Weights of a small GPT-style language model, trained from scratch on English Wikipedia.
Architecture: RMSNorm before each block, rotary positions, no biases in attention or MLP, untied embeddings, normalized queries and keys, capped logits.
MLP neurons of a small language model. Each row is named by its layer, matrix (up: input weights; down: output weights) and neuron, and shows model dimensions 128-319. Each number is 128 + 24 x the weight over its row's rms, rounded and kept within 0 to 255. Numbers have three digits each.
Before each neuron's rows, "fires on" lists the tokens most often at its 100 highest values on Wikipedia text that the model never trained on.

fires on: "ind", "ad", " be", " Ad", " with", "c"
L7.up135:150112093095151167101154141133127144117121086133082134124162121159139148162113146114141150153125071089151087103130100097127126164159127122129102128140148121123111137140111135148131137102096111107162123115142151085090106078154121077098114145116148124144147159120166123140106170130114112087143149161124118122163116123101110141124109106117125105125070150107107139126133089128142106161132147113151083160103136116147101152161108103151174126153089162129101102160129081127135122121115144107124082155156167133145181099087108072094149152131118118140141144082102120081093159149155110160
L7.down135:128123117150150146094197127147133140123116083102139084123155135145101151121140146170138116168104160139164081132125143116153123087106141142123145130106181166167089101130116100137109141141100158132097085149152156124121126149096116093124110174183170126144153183158140103107151077155138146135144147108121121132130112141088136122113110122152115086142117136142118143125133107147097130127135123135120104134119126140128134096134126187152076130149058135107126143117121120119164088141095110135109151178120119143154163155154101087132091158078128147149125119133139128147101146156089113134

fires on: " would", "ight", "ft", " not", "un", "ould"
L2.up347:087115133123114138162105121161091146155116118141121141093150132142145109167148122076120158132129115154124118114140129103128101122119122176128120132143119099137130134087124128137098122106121115124098153206091129122127140134127105107119073105101103082132152111093164110134066101077091156102153069100120109088090142118124122098097164105087107120141093105088139105135127145136152119149128167112086072152151195190120143064144141124153105119114160117120141154123118166171108073108131140171151133142104085145131097125164132141119124145161138109122123156140169111124126145117095123081
L2.down347:141136133109132117103123094123135108145123134132158167095136157146132123167116162157126168155093120112133120122113207108137128119117165174122095106197159154149097132101102133155126084141106171113131100131156105137123183132125151106106134159115137077138121129111125081123130083113065118086117135104110116154133151160176102094134123133083092124156128134071116146133181148110136154102094148134115085132117178113100143148086173134141126112160136153121103182094122137137090131093131105140110138134120127087114116158107138113158136156138112163120132126101133092146130121153124112158

fires on: " no", " not", "y", "ever", " first", "ight"
L6.up334:087118080124129137147126114153130088129172159151125160100121142161172140183089156080144139106138113121128138133131118131130080142135141121104143151144128108146156108087101171116111156101117111135105136135116114127136151129145120095154097124167130124120118120107172096110123126103137112102104148079134132119134166127120113137126186078153142134143126102101135160148116093129155135152104117165100150088135147131151176114102185137167140132137095109122136126134160118127152093148181128105103087138144123140142088124148155108157134132174109126132112152129143130120096107143131114141
L6.down334:133132150073132140086143080142126140126113147134122107128142128107103111156095111168135147127106150101130105144154110130092148127120148133122076123154132168154149126129151146180133104117132184134140099117112116109157142148091141099129148149137142130163126082076134086131124121112102131145204114146138122108147123151135100164140137105080088119106136122126077105141146116092120093122132095155106118101170128120157119094140167135139207097155112130097073132102121104112121122087108096107169147105140077107116095151104162089142142095105140137099202095100137111092112138118126089136

fires on: "or", "ail", "l", "ur", "all", "ight"
L10.up1090:121161130124090137108144147175153058141067112128094087121098114133123159135120132104098125131156139108116161178118141126127161143117146173101090124137108066134125119107154118113154178144140077155146138108147121116103155114128074119106117166160122158134090143107162087138093091117103130164163142128140098139119113111162127088143157131101104153140155149125125094153186108120168108167135131118176128143104126142107111174070085102163130111113133122088129137124098113139093108139121118085153121104121143152141164136096148087115106149108155116151078118153143142117110114113123101145
L10.down1090:114151128085118141109124085121128088155111124062121115101143097118079108124158117110191130160161146152115121129095162144120101104157135113125099115159145084137113141116162109129107146138138152108132129152088158117129134127162066085108139143163148121084115121120128102187157128114097170162109068149097165140121169124133133134106132120133103129122146152132103105111136137078129118128136150140154156148136119139132116147094080066111123108179106113103143128143128137137140141102147142166107128112158135091087097109138102124113166139123136106122145127133115093190112122137088113136

fires on: "ar", "as", "and", "wards", "y", "all"
L2.up1145:086139075065160113109119139137120117094084079092139114106157126146139101130153121135116119146144116131141122136124069145117133151117141114103145129121119163142181148109112154112110159134112100119137131139124128147118133143132167102146123133141137102156126141169104142101135100125116088128195065135161101129155156128119180113106119137094165072145111124153085143144111125161129149137136088069156114135117104130139134148103143143169101117098139103147111100075153125126149123136150132094143124164121182128163130133112181087151139088136145133145127112090134122167158100138157103116
L2.down1145:107105066068133126109162122120140112136112119109096142136182150161119132126101120121147093083107097085087105137148128172126123142144109140140124116139147145094145143111217097126095106145089143128123095147156131138137153110143151140130143122121151133112151163058100104123095098101118117126141118144090137110136180089157129100147135138131112126133123167107140137107139144129140151107095154121121154114129125168151155105136112094108105130154068122115126120145166131114157136137124129127133132110115145119135151115127171138125140110124128103173123114125158083103110119121105098124

fires on: "M"
L2.up1463:143126128103143145144174131124155158141150082098151105117143159105112113175131113154136135085127162128099135176108138172136071102125115171125198128121149150129151130184119135104164113130116122093130146111134117082113172151160130113132119120107168107144146127117099081121153140124136147151128157117122137110108138148140161088099150095109122140071116122104085144124097128138150161113138116136140126125131119116103151149121160136120152142132111101167142119135140176089107124175121119118099138098127121147142148182137103124176098138157133156150142134144149140112118149161115113140
L2.down1463:122117132142117137142118146153155131136120121110196154132124125144118161157163129100135160130111127140096162177194134165132085114104117185134147135136144130130131091147130135121151075154138134107145145089174144091133151154133096141120106087096156070093104144166105086155120111175126097170095173120129117152121164139139157107123161111127117093111126179124124144128137161132137151119138117124142127122133123130112124109097122106113120173127186091119142123152115118092140136131146143153135149082113124112111135166156183102141149133140136120167141103118128131112071121136172167129

fires on: "y", "ir", " A", "i", "ourn"
L6.up1186:125113116099122126138136109127117122129151095091150124116134119130150147081116123107117125136086190127135128121142136115139132099101121131137097195073145139150115091151108095111135084112139090132079114121116134156110112152083138140090082149079159142162133105114138125139149114125136125130146109127148107075118096129089133117148138126153126118150088179092123124101108122130137114103115111095146118104141150096095161135138167118117160097111136132146136155121165142110109136168160127106127138116115137119119109144145124111124130146177140112158058090137122136120144112093129128125
L6.down1186:089106124157130149107091084102092096123143106141143164152170150135146144139115142142139141130124140148152113165119130116129127155162088151115132115141140136100124119110127114111116128135147129103145123093119148093114124141112097140106109142088149110163126109134068075096103131117081151159127124098141131150139135162149120155139125154105162115127148098102116110156119156114105165130140139141082153093165164136106116136136135144119154131134143110092126129124103122140144124105088135068137116076190148107118143105170177090145169080110128133141096097158130098145122132111137104064

fires on: "ol", "re", "ro", "v", "l", "st"
L7.up269:153113080103133125152071119127187101138130162137123130129140125097133114137153130097111123154126120147161163156131124130141098140161160161094146168149170100169130126135120160128183140094127149137113124148118140128128121146108152155131130139116100155132127083119153138133209081116151158087159137153118108103113140148131128104153110091106109101109099161143118152141110131142113152127124145113116147176160153142181142143149145115131140113127162150148122116177147122150145104188121152177103168122136133100149154104111103149076123139093112148113090085138117133122126163134112114139
L7.down269:178143168115145115071114124110137134116147079137108148120131171135174090179121167131125126119109132113156132119132174160116106106124084104097092142119127134148132131110144144120129120143085115147153146132155125112108131144106147132159179113090094105088083137154077109142121100168132098130118130100164075166144084134083097128141103137127127121123183146088136145129098150140152125147119146146118110120105118142119115173139136126132110118110153136138161145096094132147125095123161144113114137085124105122201149097100144114162080146143113120138102116146145157109118144119128173146

fires on: " res", " se", "e", " out", "cc", " con"
L10.up280:115163126114099155157121131181086123092124101129068131150147167169139108132109141170158111112151145137135142105112133102111103147131123141175129146120139102126095109118134082163122147115093126140160188132153112167100149152099117118118087112144113117143136097119101150147154103132136131100115136153127092071155166170152114132112104126106147163116107152122108124124127139109150139088113131125112137135154099111157126142143105102064110142115134155137137112117147139088125122119103097156151162156112090112130159104143115148120102136137120143120143127120132141112139120117147129123
L10.down280:131134104138101093168101088121125145135131130115103155139130101115129137145141107151130119130130089078111104137160102157145083152130080122144094168113141088095120054118152111145131128109164104127125129121160150152100198114118092118150128148135160160089117150117109118121158122083121102122115144117111144166172137121105102092142162135124149104113122133133095102137150165167131135154119109092148131108142125157136129160134113120129179124111145177156096115060127166130178157092151124084134116109137128137131112174111121103110158104174156095128132167153137126181118120132098100108

fires on: "ik", "ic", "k", "i", "ility"
L2.up120:113109132140151109144095158118121147137131125151110124138125079110092097160157133161126156147156110150081110124085159114108145114085137154128149099121115160094120133098124123080102173128104089120137139119164098140148162137119121139076087128150093158126116111111106119107121113140166109123110116104127102144113130117120103073119088122108136150136116079126122117132136103089088127127196155121128113120121134120116134135136127112122138122131140156090157145131081125166115161097124148104161088164092144128133127138153071120166106135092181122138108151139129121119113154168143114142
L2.down120:116129184182167133145122134081140141165139119164127127133082125124093146151131147166152066098099084101137134114132103106144137145077130094175108106121106131077115122101118123094093115155133106175113111116120130139111139124092117134107131125129105137126138137128132097103126121203120126173098139118124087131092117130143122094139125126160128127114146132110119134147096125130101106159142134136122129163146122175164092170088136113111123108134128126101122116086138159147144130122097144154121158114125118105128144131132113132107131154138148081119144130117112148101108156137116137114

fires on: "ar", "ge", "her", "d", "te", "2"
L7.up1478:124130119137116123161102089116104161166143129118075121184169151135134136147112125128151119134123125109113116140131116130131140113110149100132108151117159170101092125137177123130112096116123084142092109124120166131126122135173164105141145110069153151104100093167116157102180104120132109120136131142159106139099133142168118128126101135131168095118097119170170117102122142137149102165193158101092158146101138128101171136109158144159121098165150119110133102111146151136131139102113076123101135112134092176127121118126132120109115165117126080126154149122145118132125100113094104103
L7.down1478:105124144087165114116144130159116111140152145140113130118100097142119130130108191138140112154106081125105147076112129117131100171126116156113133138132184131149134150104102110157165078098155114108131156099168161106098099104106130155135133110180090187121150154124114122084105136141126111135140095096146114137104138094092162171105154113124136116096091123166089137160128126150117187138134133152103121102142114104118156081154142126124112136129120120127145151119115093103107154090144124082124112170132081098183106123152089117138119134086152140142114142129150101116123123124134112149

fires on: " of", " in", " to", " from", " for", " on"
L7.up46:086077101116129137118146169163131141159121134129098053123159098090111134153120143137137114143111161156129117140135157149126104083127117158080142142126156154115146146131148123128094110126122139138125172087106148137166090142141131088180112109103122105101125152112110146116113130112095144101124128124085163094095122118174086106101146147121118189098123091147132111146141147144159091130162149090130053147105103100143132145156141129095128129163103171179151159129087122130123131088109123114096107150095138174126112093111152098144119153114111140139087132125137120172144120102124111113
L7.down46:144128111138141133160154129167166136129088100141107146141136103150067147146132153132120118115124138103158148141135184117123131100130133099130081075107131102135119144137133104100092121127117154129136129158132108092085107103158077145129191173114105123125145135092170124151132150150107122139106148145144123116110129127129136119085182128155136135153131139116148109098125110115162103135145166115114151137127135139118140110154087175127133171159137088115180155159134125117155161117144146135137177138153113147143134161134071099104124109156106110119163107110091155133133129103131146129

fires on: " rep", " def", " Rep", "f", "ep"
L2.up554:113152134134168123171115120176103096107112112078122150133083114176128103121112156122101114092146160128156122100106121129163163152120108143118139065113175060144095120130128186141121137139119125117126082152111092102124164129090134132152148167153132127141099124130103121141152108084129114126079140125115109093122125173097082093129142134087128101141101159164151101150138147171087112115135088123133150123135128127127130146144149133130174097083141174101113152161134144106135132124118143140154122174087115178195081113144157127120123154120170137123151119131139118091117119114080119106
L2.down554:144111180165162108169142140164093070150128099150173154134132103180147071111162168153103120093127150137127150156123126111165111140108109114117124073134155078124105128160159155121116110157139146134111106166153094149105137150090121119148140176096124128137108130153129164160131125148117123163127155125123155113119114204116116116120118137138108115152101146182103148143152141136055113128106108125137133109101104099120146137129153098085130089131128151107140139138133079071104161114127128146140147148130100136164100118141161148164112145113111152110135130122117148088132100099061128135

fires on: "as", "it", "and", "z", "ele"
L2.up706:167139122054167150118126104100125090091119137152149107138131162109127111133132112156134094120085153114143153113124088083149174196133152093156136084137130162138142118126120121157129148136142092120096129085140149119135146132151167149107125161142114099149114131109107150142103138201121133123123079134156109129136139176112136135125093058105127140148091115192121109149137099094151128135126112103125089130122131114122165086112136173143099092133124174115131105143140155103112145124131142152144130148124132115129100136123134137136117124097165098144110093103153131134162124102206136119
L2.down706:122098061103116146140127101140119132130126105089116122049124161145111110123160099142108103115105143132126157146141109143128127127141091128143092119139111107067109169109165122116139116129153127161102112140150085195122157139131132111141156146113136129091135126106125181134112126127112152132168126138098121098149091153121161106125108110124163128137130154137126123147092119160153120123132112075107124152131126148140132133155114133113153129133113124151131107124127085077111182126100129167114122135092127119114142091157183140116107093155131114145170101109125120114073123081140088177

fires on: "as", "ill", "es", "id", "il"
L2.up725:158147124131129157155129132165122139099108129119152096101112151124190115162183102156103147106127115112141174126132126147132111120161125110119166132164116093124104154098098085118118154125175103131089127138134130132148126105094092133146105138116107099173154131067162145114140121191108120096161166156184109113099100206119098107144106101153149155135117140119140153111153073140127141169122151100153116110124152119169135145141163166130101136135163100112120110129129120168119127087120145100105171161144132138086111133081134086125098085096131094119132051147126139130131126157149160097
L2.down725:100113126142131205150132149139130165134096133114176133102164104160102165147139123141156188094102139121166146135171129140128105109107181117129146097120130115120134148082205132138147144147127161113131111139159127126130148092104139116150154156058096128136108136120152127123150131119120112097123086153119144102142155123146182121141122104119124145112126165150112118148161160068153142159094130100165130162127129080128149149160143105177135162116081096112130127140135085110155136111128127159104132121105138125168106161101129109141150141109134113102160111124116077154127158164132125153

fires on: " Mo", "f", " def", " resp", " exp", "p"
L2.up1529:107134121130127157168108136136118161104106099117102148127117105128156129157149123135091132082091119162153164057134106137134062137115099136156121096109129123160124150157137157121145114171144182106138158135114122111109127106101117153113132156122143119142137104107098133112108120119123122094128166105146119110175118148131089122170146109095122147186098168141104152131110128132134144091133136144089142117145118122116157110159116149117204121133096158153138133123148126085136155142149102137128107164109117128146173133145130107118112106114193130151149159117124132101167123110152146121
L2.down1529:145122133106130130163105132181133097118168114119101139107132113156141102109110114133101141126139129129140122110131118128089057106156078145098060086133144129098087149117160107146142107195150155109096150141137130123097138180097144165105141126138116117154090126107073121123133116135119130101121170083116143142113134115159102136144141133163127152104073133141142159112143161139144117147123110170124135111120098129123111143113102106101157101195137165155139134134150118089133139132165135089136154136112086121113148111110126141126137145182136113138109131122132131152105119133170170102

fires on: "ill", "es", "ou", "is", "res"
L2.up209:144086140152112153130094164119136139101117129101134148158058122107181074145124127176188112143108141115171104125096123130150095120094166117144124135110149142081127127145109149083117134137142111125100106116121131144156110090102125127150083151148112075156130094087127147142138154170132111117130141170141125117153135150100090126138123111110142120129132172090154092162114086161106131154147086130102154118102183133120137136127126135130110112155131134098158100136144117095147141093055126155106143138142141132164168140102129118083105130153115090111159094154127104149113191171107146080
L2.down209:117151161113118101107130152119153150086113137103137165147119137150139139154133111114165125134084128089104120119112122114099128182093138141107062130136126104166149097144101152089126088129132109109129144137150139107124114111083143134129104143117085076119091152141141162115159131145132096135093140156146129170140127121123121119106126128133153113137138103100102152133089122098144083156137110098149158091145134151115111129108094157125133101161134116085107125127121091114149129138125090137115115096164105122135130150085142137082118132143130142117112117125102099099118124114178152107

fires on: "al", "re", "ir", "ot", "ient"
L2.up746:105178095169177140128120118100042133099106157134160133100111068090149109113126153116101107132122113146148141113071118128139174138125112140112118119143137101154157118129125083120083127170108150115105198178073101135096122155108147127138146139144148139143138173098113144111148167106160150147143132082128132106122152140071126132114087138119153163096148110127127133110085119104137130104124128125135144144133138128155125126150097127117106170124121134136111148128129091088120117163125150129097093149137131142103142129128172157133114136146122115130129154104129154107143146134158108077
L2.down746:158118109130105124112115150083133160107114096126110162115143123086121122118120133169150140110128123153135145129071109152194205099085118163089101115140150143130110153131150075100095109128156144106115114087103122120131151077136079124121135137148127136132058079120148125128134099160147175104141138134131119134095146142175127126132091082135137113100146078160148140134163154079115140151099149122168123104136140144137124145113135124106144117126138105156126123110129170130148126135113160139118149132109118095109138134149138116092146112129093151145113160093116095118141175134116147123

fires on: "ry", "k", "ic", "ri", "ay"
L2.up495:166098105069104121146118097147154125120156148100165123125093105137138139108114162188118159140103114157139085112118142101178128126097178110170124126104130157116150130117107146116153138141107116148161184101129121180155144149099101127188130140109124130139184118176137099122062156146135103155114094128138155087093118099108161124101100127137128167164137093103141120141163136170089189155127169129143128089131127113142088121115125141130134105134151084136177102161112133092131109072107122122079142131095100137125133141119089156130071140091154134121102124144116130141104141107071107129
L2.down495:111092145163164134128141163129148141099101084131202095161148102131160116131108133117126163150114130119128126150080147127133121140112161142111108147110099146127149110090136161141112086153116118123144122100143078104153133113120113093119136133113145091126119108123142113132098124129105144098169127141132110130137144103108099133131119141103137164118159092079117121116135179103084130125166138118119143124137150159162106089115117140130116083155170152072081099098134160128134141164124157101169140145114112091136099169142111136129102119147133120139125160107099139123080135144094192134

fires on: "M", " m", "m"
L7.up940:116146090126098102108111105137117132150123095097099120133128117119133113145131087152145109113119192163108167149090163131119140135120103143154131112143135107129153107129104161122122092141138122093076097130083128096137101143103097136113117124146129114152105123103151086091119125086165151149114168159141126042112137119109128103127119156140091133108156120110141119112096120184180113125138147111126115163125115069133151107106185134115151131161141133179122138132128190113125096157148131144109160165136147153129145121150101146130167116152116136143139155159149120133129137141119094161
L7.down940:154129144168119144151126143161143122138109101139148189165149136119072121144184109158131099132150097132096160150161131174157119119131111113120129151112127154137146068152104079156166119119157156096148152101115143090120152146099105110162151092151155059139119136157119118156119134157133131164138155137124127162112149085140134161126152099139142124100137145127090144115148149121157095094146120139095161134154133143101151140138105109107108143149131087109123123134080152112122133156130143169130164099134127115128171102152147108150127115159131186186149131139107137088070154135160139098

fires on: "R", "C", "M"
L6.up1444:156129116075117114129129103152111123146121143083075153166169109064179091146120067102139116142130161128120148142132143126149135122080124140097223126119096120119148143152107141109138128108073081152114152087101111128135165160133142138136156092119155072126134177139100088115135128166122131117126115099098087123123124151096125066119147145110120183097158141132125124180114125087118156091134127138108163128135138094116158129157133148133132156155122129123117153100114135097165143151132140156123115128130139123097141167152113145159158157120125119083117135111142152134137112124097107130
L6.down1444:148114136109150125129151092144158113117125115075135162142129138116124112117154106125117157127137115124129117157118176154140104111146111178124110133121087152141122153075110115114137112132108114091097133145098140144141167131144120175110139135076142095161099119138081107118112128138145114115114129135123121085116107125108152115157154164081128115141153137127134142090107135126154122111104137120086095133167161187084116152158134129140149180139131092125088131112155143123123114114126165180135137092126129129172138115138194137121100157145167119113145097120119150172121123136118124170

fires on: "0", " in", " an", "n"
L10.up636:107125119109158146131146117143118156124127158110133139137084124094124132090134121130134134104151135172091096106120114156128103128138129112164096158116186113127145132156125163098088109126119141136109141125065131172114132144139136133119112123105104117125120082120145163117138108176127125141126132126147116113170128166150124143125114117147072121110115142117104161142157094090107139145126126159172096146131140111166118153178148149116149138118111133127164119172171113122155120140098093143151157092123088111161110132119149163109126114146171159159123106172166107136127147137149117101
L10.down636:096134114103080135146114140152118135146119136121108156145108180126161138158131151124096099095116118129131140151103068127144173138155109088152134128121159107098107139155101103160136129142164095164123116128103107151068162089122145141138131111180139155142129140077178120126136107111119133110091122105135163101123118125168121188145129125151104164091149145091109157177109135154140184108108126127131135101117135099124151120071131134179090149102122133134145128123184155122113131123096123172161131133137168115119150121135124105164113156118170158081110171137167103169132142126127158124

fires on: "-", " s", " H", " the", " R", ","
L10.up1216:112158114093122143142132160094109142139093149127090119142162124121161143143125124143099135105120115138121171065134116137153095101129112167146119137124134125119155127136178091108165137178191103103129115145124138129122133113190120122110180095083107170133111123127111134153152140097104161113096108114131140112107097155129113127103141108097146163138142137105116129123122168088118112126133165155131178100114136133174154145159077101109166108137145129104110132092124121136139149107092075152106149099116132112167146100102178136108134087125107157110126195148128135120123060131127132113
L10.down1216:162112143053103119151107156161123136132109112141128156131142114125138111097144113071124149134120144157088105119145092156154158141124115161141152133113152162139107145092137117134134130116144155113137126193115131098130158145100141148125099123151112115137107110124108130101102137167091088118126096110128123056123167108118101150089129139157133080106136137096092086133135125180108117116139092158134134156133085168125176143144170120161135134105151109095136116135123148160148126112108086105128129073149099133132114131118145147121146147109094139119120098151106135121115115114167152125

fires on: " as", " is", " was", " were"
L7.up406:103140120122138150122151101181125135103118157106151137117132119082107105143098132110134134141104133126105107105085119126111099146110101158128134115110123113125176140160123139154148133123129153134107090129105153116104162084079122175121090100145088108111113129141122160129105166065191121139119117167124141108137089142130116154119169120143107159150140100122119162153053108105176102100170150145163116140126103097164120169103122151129124113117101181128130107115165150125120060134138161103113162113143185115182112118123172130084114100144158135133091144147133151080080082127133100117
L7.down406:118105135109161160125137051170131151083083114100162152128159149114136125103158106137197124114124136123163150158086124144097125096150100143109113122087098092186110176140136118111154103142120156142137141080120145130100129128084102132146101111153136110137119124111118161206130125095131180124147133117134114141152162127173132143116156146135116107136087172118126175132111125142116118093152102089108206125186116128102131162160136132134128091167152144145124155133132122136128126142138125127142124125115140119153159140147130127107147175102156119129064152103156132052149117151100123096

fires on: "o", " polit", "olog", "at", "ro"
L7.up515:133101137107121103112117114112102151081127133128102110120155107154128084114128108135097123142127156126113094116107129124095159103113123155118201084123131132103116113121119096126179115129189159078131109127130180109088104165179155101097167164141094114142095109113130127091145140157154132056113188124136104099119096154115141150128113123127118104090126142131102072144151118145152123125172113099129091114132105134103136096149105136149097126149149102110138154118143134095116123130143093148090121148134122127097133138109122109147112151108136138167076152175164098184100119126125111151
L7.down515:146135109098141150117103143134157133147075148171132155119163151094113151151143117136130129129152108196111106103125131111119143112129120129141128153136142148123138145194138141116159099163128137089149136142123151113061124115096124116110175143157128126156101128117150094085130077160141147147088161151156132060091143082146118128115101133134099100136103129127136135122119135116109142137117133162113136148154148113129083117111136116107111122109157110161141181137127138115142162126123126114112121117124085118152137113104078136120152131143132145124118082151120146097072146109156166142

fires on: " M", " R", "M", "m", " m"
L10.up200:083135120141140100129167124149140125100120122097124108179087155093107116116153121127084153132100160141096167144148116137123096163108133195153155128118114074138090144171080126148140121146188115105136130106146114127113147128155099116137108119120160100155170112147115126156152124121148136115109106148146119134121143108131129112093127119121118171071167098123112140120144161154154121104148142128112104106124128129152142097157147091140111166133118170135107140124145166152141139173118136137074150118105127122145162140101157153164107132125156151136140087124179143135102152157124108094
L10.down200:161157134145164145142108127149163150137126097153164121106148116119146137096145120076151112145174083151107118148103156138149120125162068096159143171116135135148141108136128089112126104167130145125127086108132118121136152160150139122076079063150105083129127150113110157169154117152148123130136163114127124146141125100139133115105103068123121144111119131100125112166127161106132113129151105153132109094171085117093124107125093167125125135088134093117149081122077106172128105123121147159114169113120116075158119137169129113112110162066153147145113124136118142119090127151142116155

fires on: " is", " was", " are", ",", " were"
L10.up857:106152094107165095121124106152092148114143151111118128124104149091102103105132135145114146100132127086100148110119076142136102152111090111145123128113111101092122174112102093121142131134119162148117115096144133154126131121083134193118118118150109121118102144146141134111106093103180144125143127121176137156187126143090125170108116137100102098080111138113127156128129127159107106093070166154147161105123094125143125107135139129119102123148130114159149133110151126135108091124145142145148122135133148099145132125073121116076143103160148139167105156101115171094127135149099129118
L10.down857:143100121132097121118112149126135089193152157075131155074132116141121090099122086142130133166112151082141139113144083153100106116093092143119142148128157087144141135142134153135175111129107087156109122109104190154124159147090126116103134119127138139095090154143114094116138123151132135125138113097166086131166139128096101166115106136153166126090130134130099137153110085157100149098135124129139144086142122097149081145182126096132113168122144146101101126122150076101114112179110167148194136094091136186145112114116106105128117137097081143156139124123119090144131081087127123116

fires on: " was", " is", " were", " are", " been", " later"
L7.up1210:152143138120099120120129117129090115160120134133104139118112119103119095171118117084109087112112141174146118120102115158115089136086141132125105102139170150105150092116191183141161142119117139141143066135110163146108145088138135112097132130154132083146098144142092120140155103124138139107141193140104104062108105110105110132102097127127111169140164134117155120133090110093133105126143114113164089099170148086116123175143132144111136105142145116098130100130107125118114115116112164112146171157098131123135083125141110101087128120146121133154122176125140138107173131107120114117
L7.down1210:100122103111129137154090140070157087131127115097128140164149119143102134130123109125106122101146181112148130141128100114129118114109136169144126125115161135151135113121153127104118136165112150157169122137094111108142121133124101116087140140179084130102111148138121171099118133130140112155123113107163138118117149125156126163151162153109125100122105124144166185148075122091103156189119165118124135139130083138121087120097161176136135118044108133090158147117110096142078136107122123105098127092149082123165122109135098105146164121122137134185091067109156131156108142128103135132

fires on: " in", " out", " for", " at", "u", " over"
L6.up7:101079124105107155158145131127149140158166130096147108155096110161143139104158156124106105125109192145131105112091137140107126121067119137137135100148142119145081136137120170125161132084134132082100129132069086091105075108130111109100131126132102075116108147121169144135079163142183144117178140142139144125093117123173102129096136127101136154146135108129086147129162165126139108115150145098101140137151116145126141142179127126128126140102122150125154203142104159135146122103108105102116115120104156122119121083152122120147109133129096139129114089113140118137126122110106109096
L6.down7:149111120108156147105136098151118126132156149131110098187151139130179113129135140132141144117097117115112168138125137141132104111125089114116153110124141104099153146142110098089157124125133119128154101173139122155096146086121178125111159137116101114125106154115091144141078142184104138104132116149137124127089114118116123167116109153185112150104149144161145101102159115138122127132184166144113137098141163143117138145091117103126115156151144127174118142110120126092127129116122104115121161100139118094172113158113088107180132090152137147159114144126115161169110153175095117142

fires on: "M", "P", "m", "O"
L2.up866:095095095117152099115131130139124135117106133116128129133186111122141141150159117128117101098090149119128113157120163165145140117106095156120199133075126117131165103133093126174147197123110144157171151070152128124112143139123132114118117101143133089095150161134138089122103139121128111122145141137124085059128100095142120113121130141130131130100159119140121121121116072128137142149169118176122151150146094101132152143136153127138152170168182089121106074134134124074140173162100108191101123132129160163111127152140140123097144164141149138121091126160151127158092168152098122146
L2.down866:070132099125132108113153135167146149142109149099164149100157137150119107140135099148155145124100087123118122165137155088135101098142091132131096149077131120120124089135108174150170108132126132132104129106166158077119151165103106130127135137136137075137142145104126102128092121086099157157105095120100141100129111109152121119118148129105080104096133157130104110078155129118093102114148114166113111110110102147141126118132148135110159176166181099119157119121158092138136111129113129154144130097146167123087127174124188140109199139147144098148155108103106137117081169135140107134

fires on: "ur", " of", "ol", "l", " on", "en"
L7.up78:085137130105123120154133169165132087108079117132111153095147121102138106160111104111122130137114140087124147147094131122154131170161151131094127134146113054113122102151153143136143116072104168129102103151127093152152131110139140137138166141106161138127142111123131097104151122118160129101128140108113119111103067134122146108143141152122088146104119132108107122119110093130175135170126145133167118153135150144121121146094107103097158122099128148118109105159160096138123083119133107136138172096126141155086168149111090113131124202119108113139111132158103096057100140131150121133
L7.down78:142115146121117133129093135107108128160098082128144119105110155168196183114164145135142114117086176084090150143110131119146152132120111139140092142122097104153139119152125154146109119144143135131116085156089120117122158130105110121135085118150165107147111093146058115146127134163101161137142106146109145145115084148127097150102098123132113124124146113133148130112111122168134135115105154065161123116123125126096099145092114117099088087102090072142121085095115126080129123136164106123146084137122114131098134118138146151148135099135116109118127147130136117061159130142118113084

fires on: "ak", " K", "k", "ik", "us"
L7.up1153:116134111150157124122129159112121121127146103166110138125090106093168100097108176156163092126116143174109127080091129122145134142108143151110138128154110170092130135116176117161140145086148099177131102130141116144110097145137113121109099099145120139166174112135099108118139114156155120124132138116106117103121107131129166113086152117113135161170128104105133109150120092161142144127137147126121134113123136105124100155132174092093120091108060153157169108116085141132090133063097146123147149123110114158166156101101116132157155119118162091109129137121129163156126131123111141138
L7.down1153:098142126189139101131122117070135103146171133130133108107089118136140103131120135163161111128073126113156144129090155114163141110124129147159140164114071113095087131140141156095143129130147162128120151148152114140107122119073058113117135091163106121120096104159141114110147113124084143120063148114136103147112132143145149099126119139131089147150165122138152105113144110115100148134122121130149119116123121141120107126125145138173148108132063071154170151099160136105059111026142164174122111075110111133152130106150153117126147188125124083120140167141111127117119151170120152134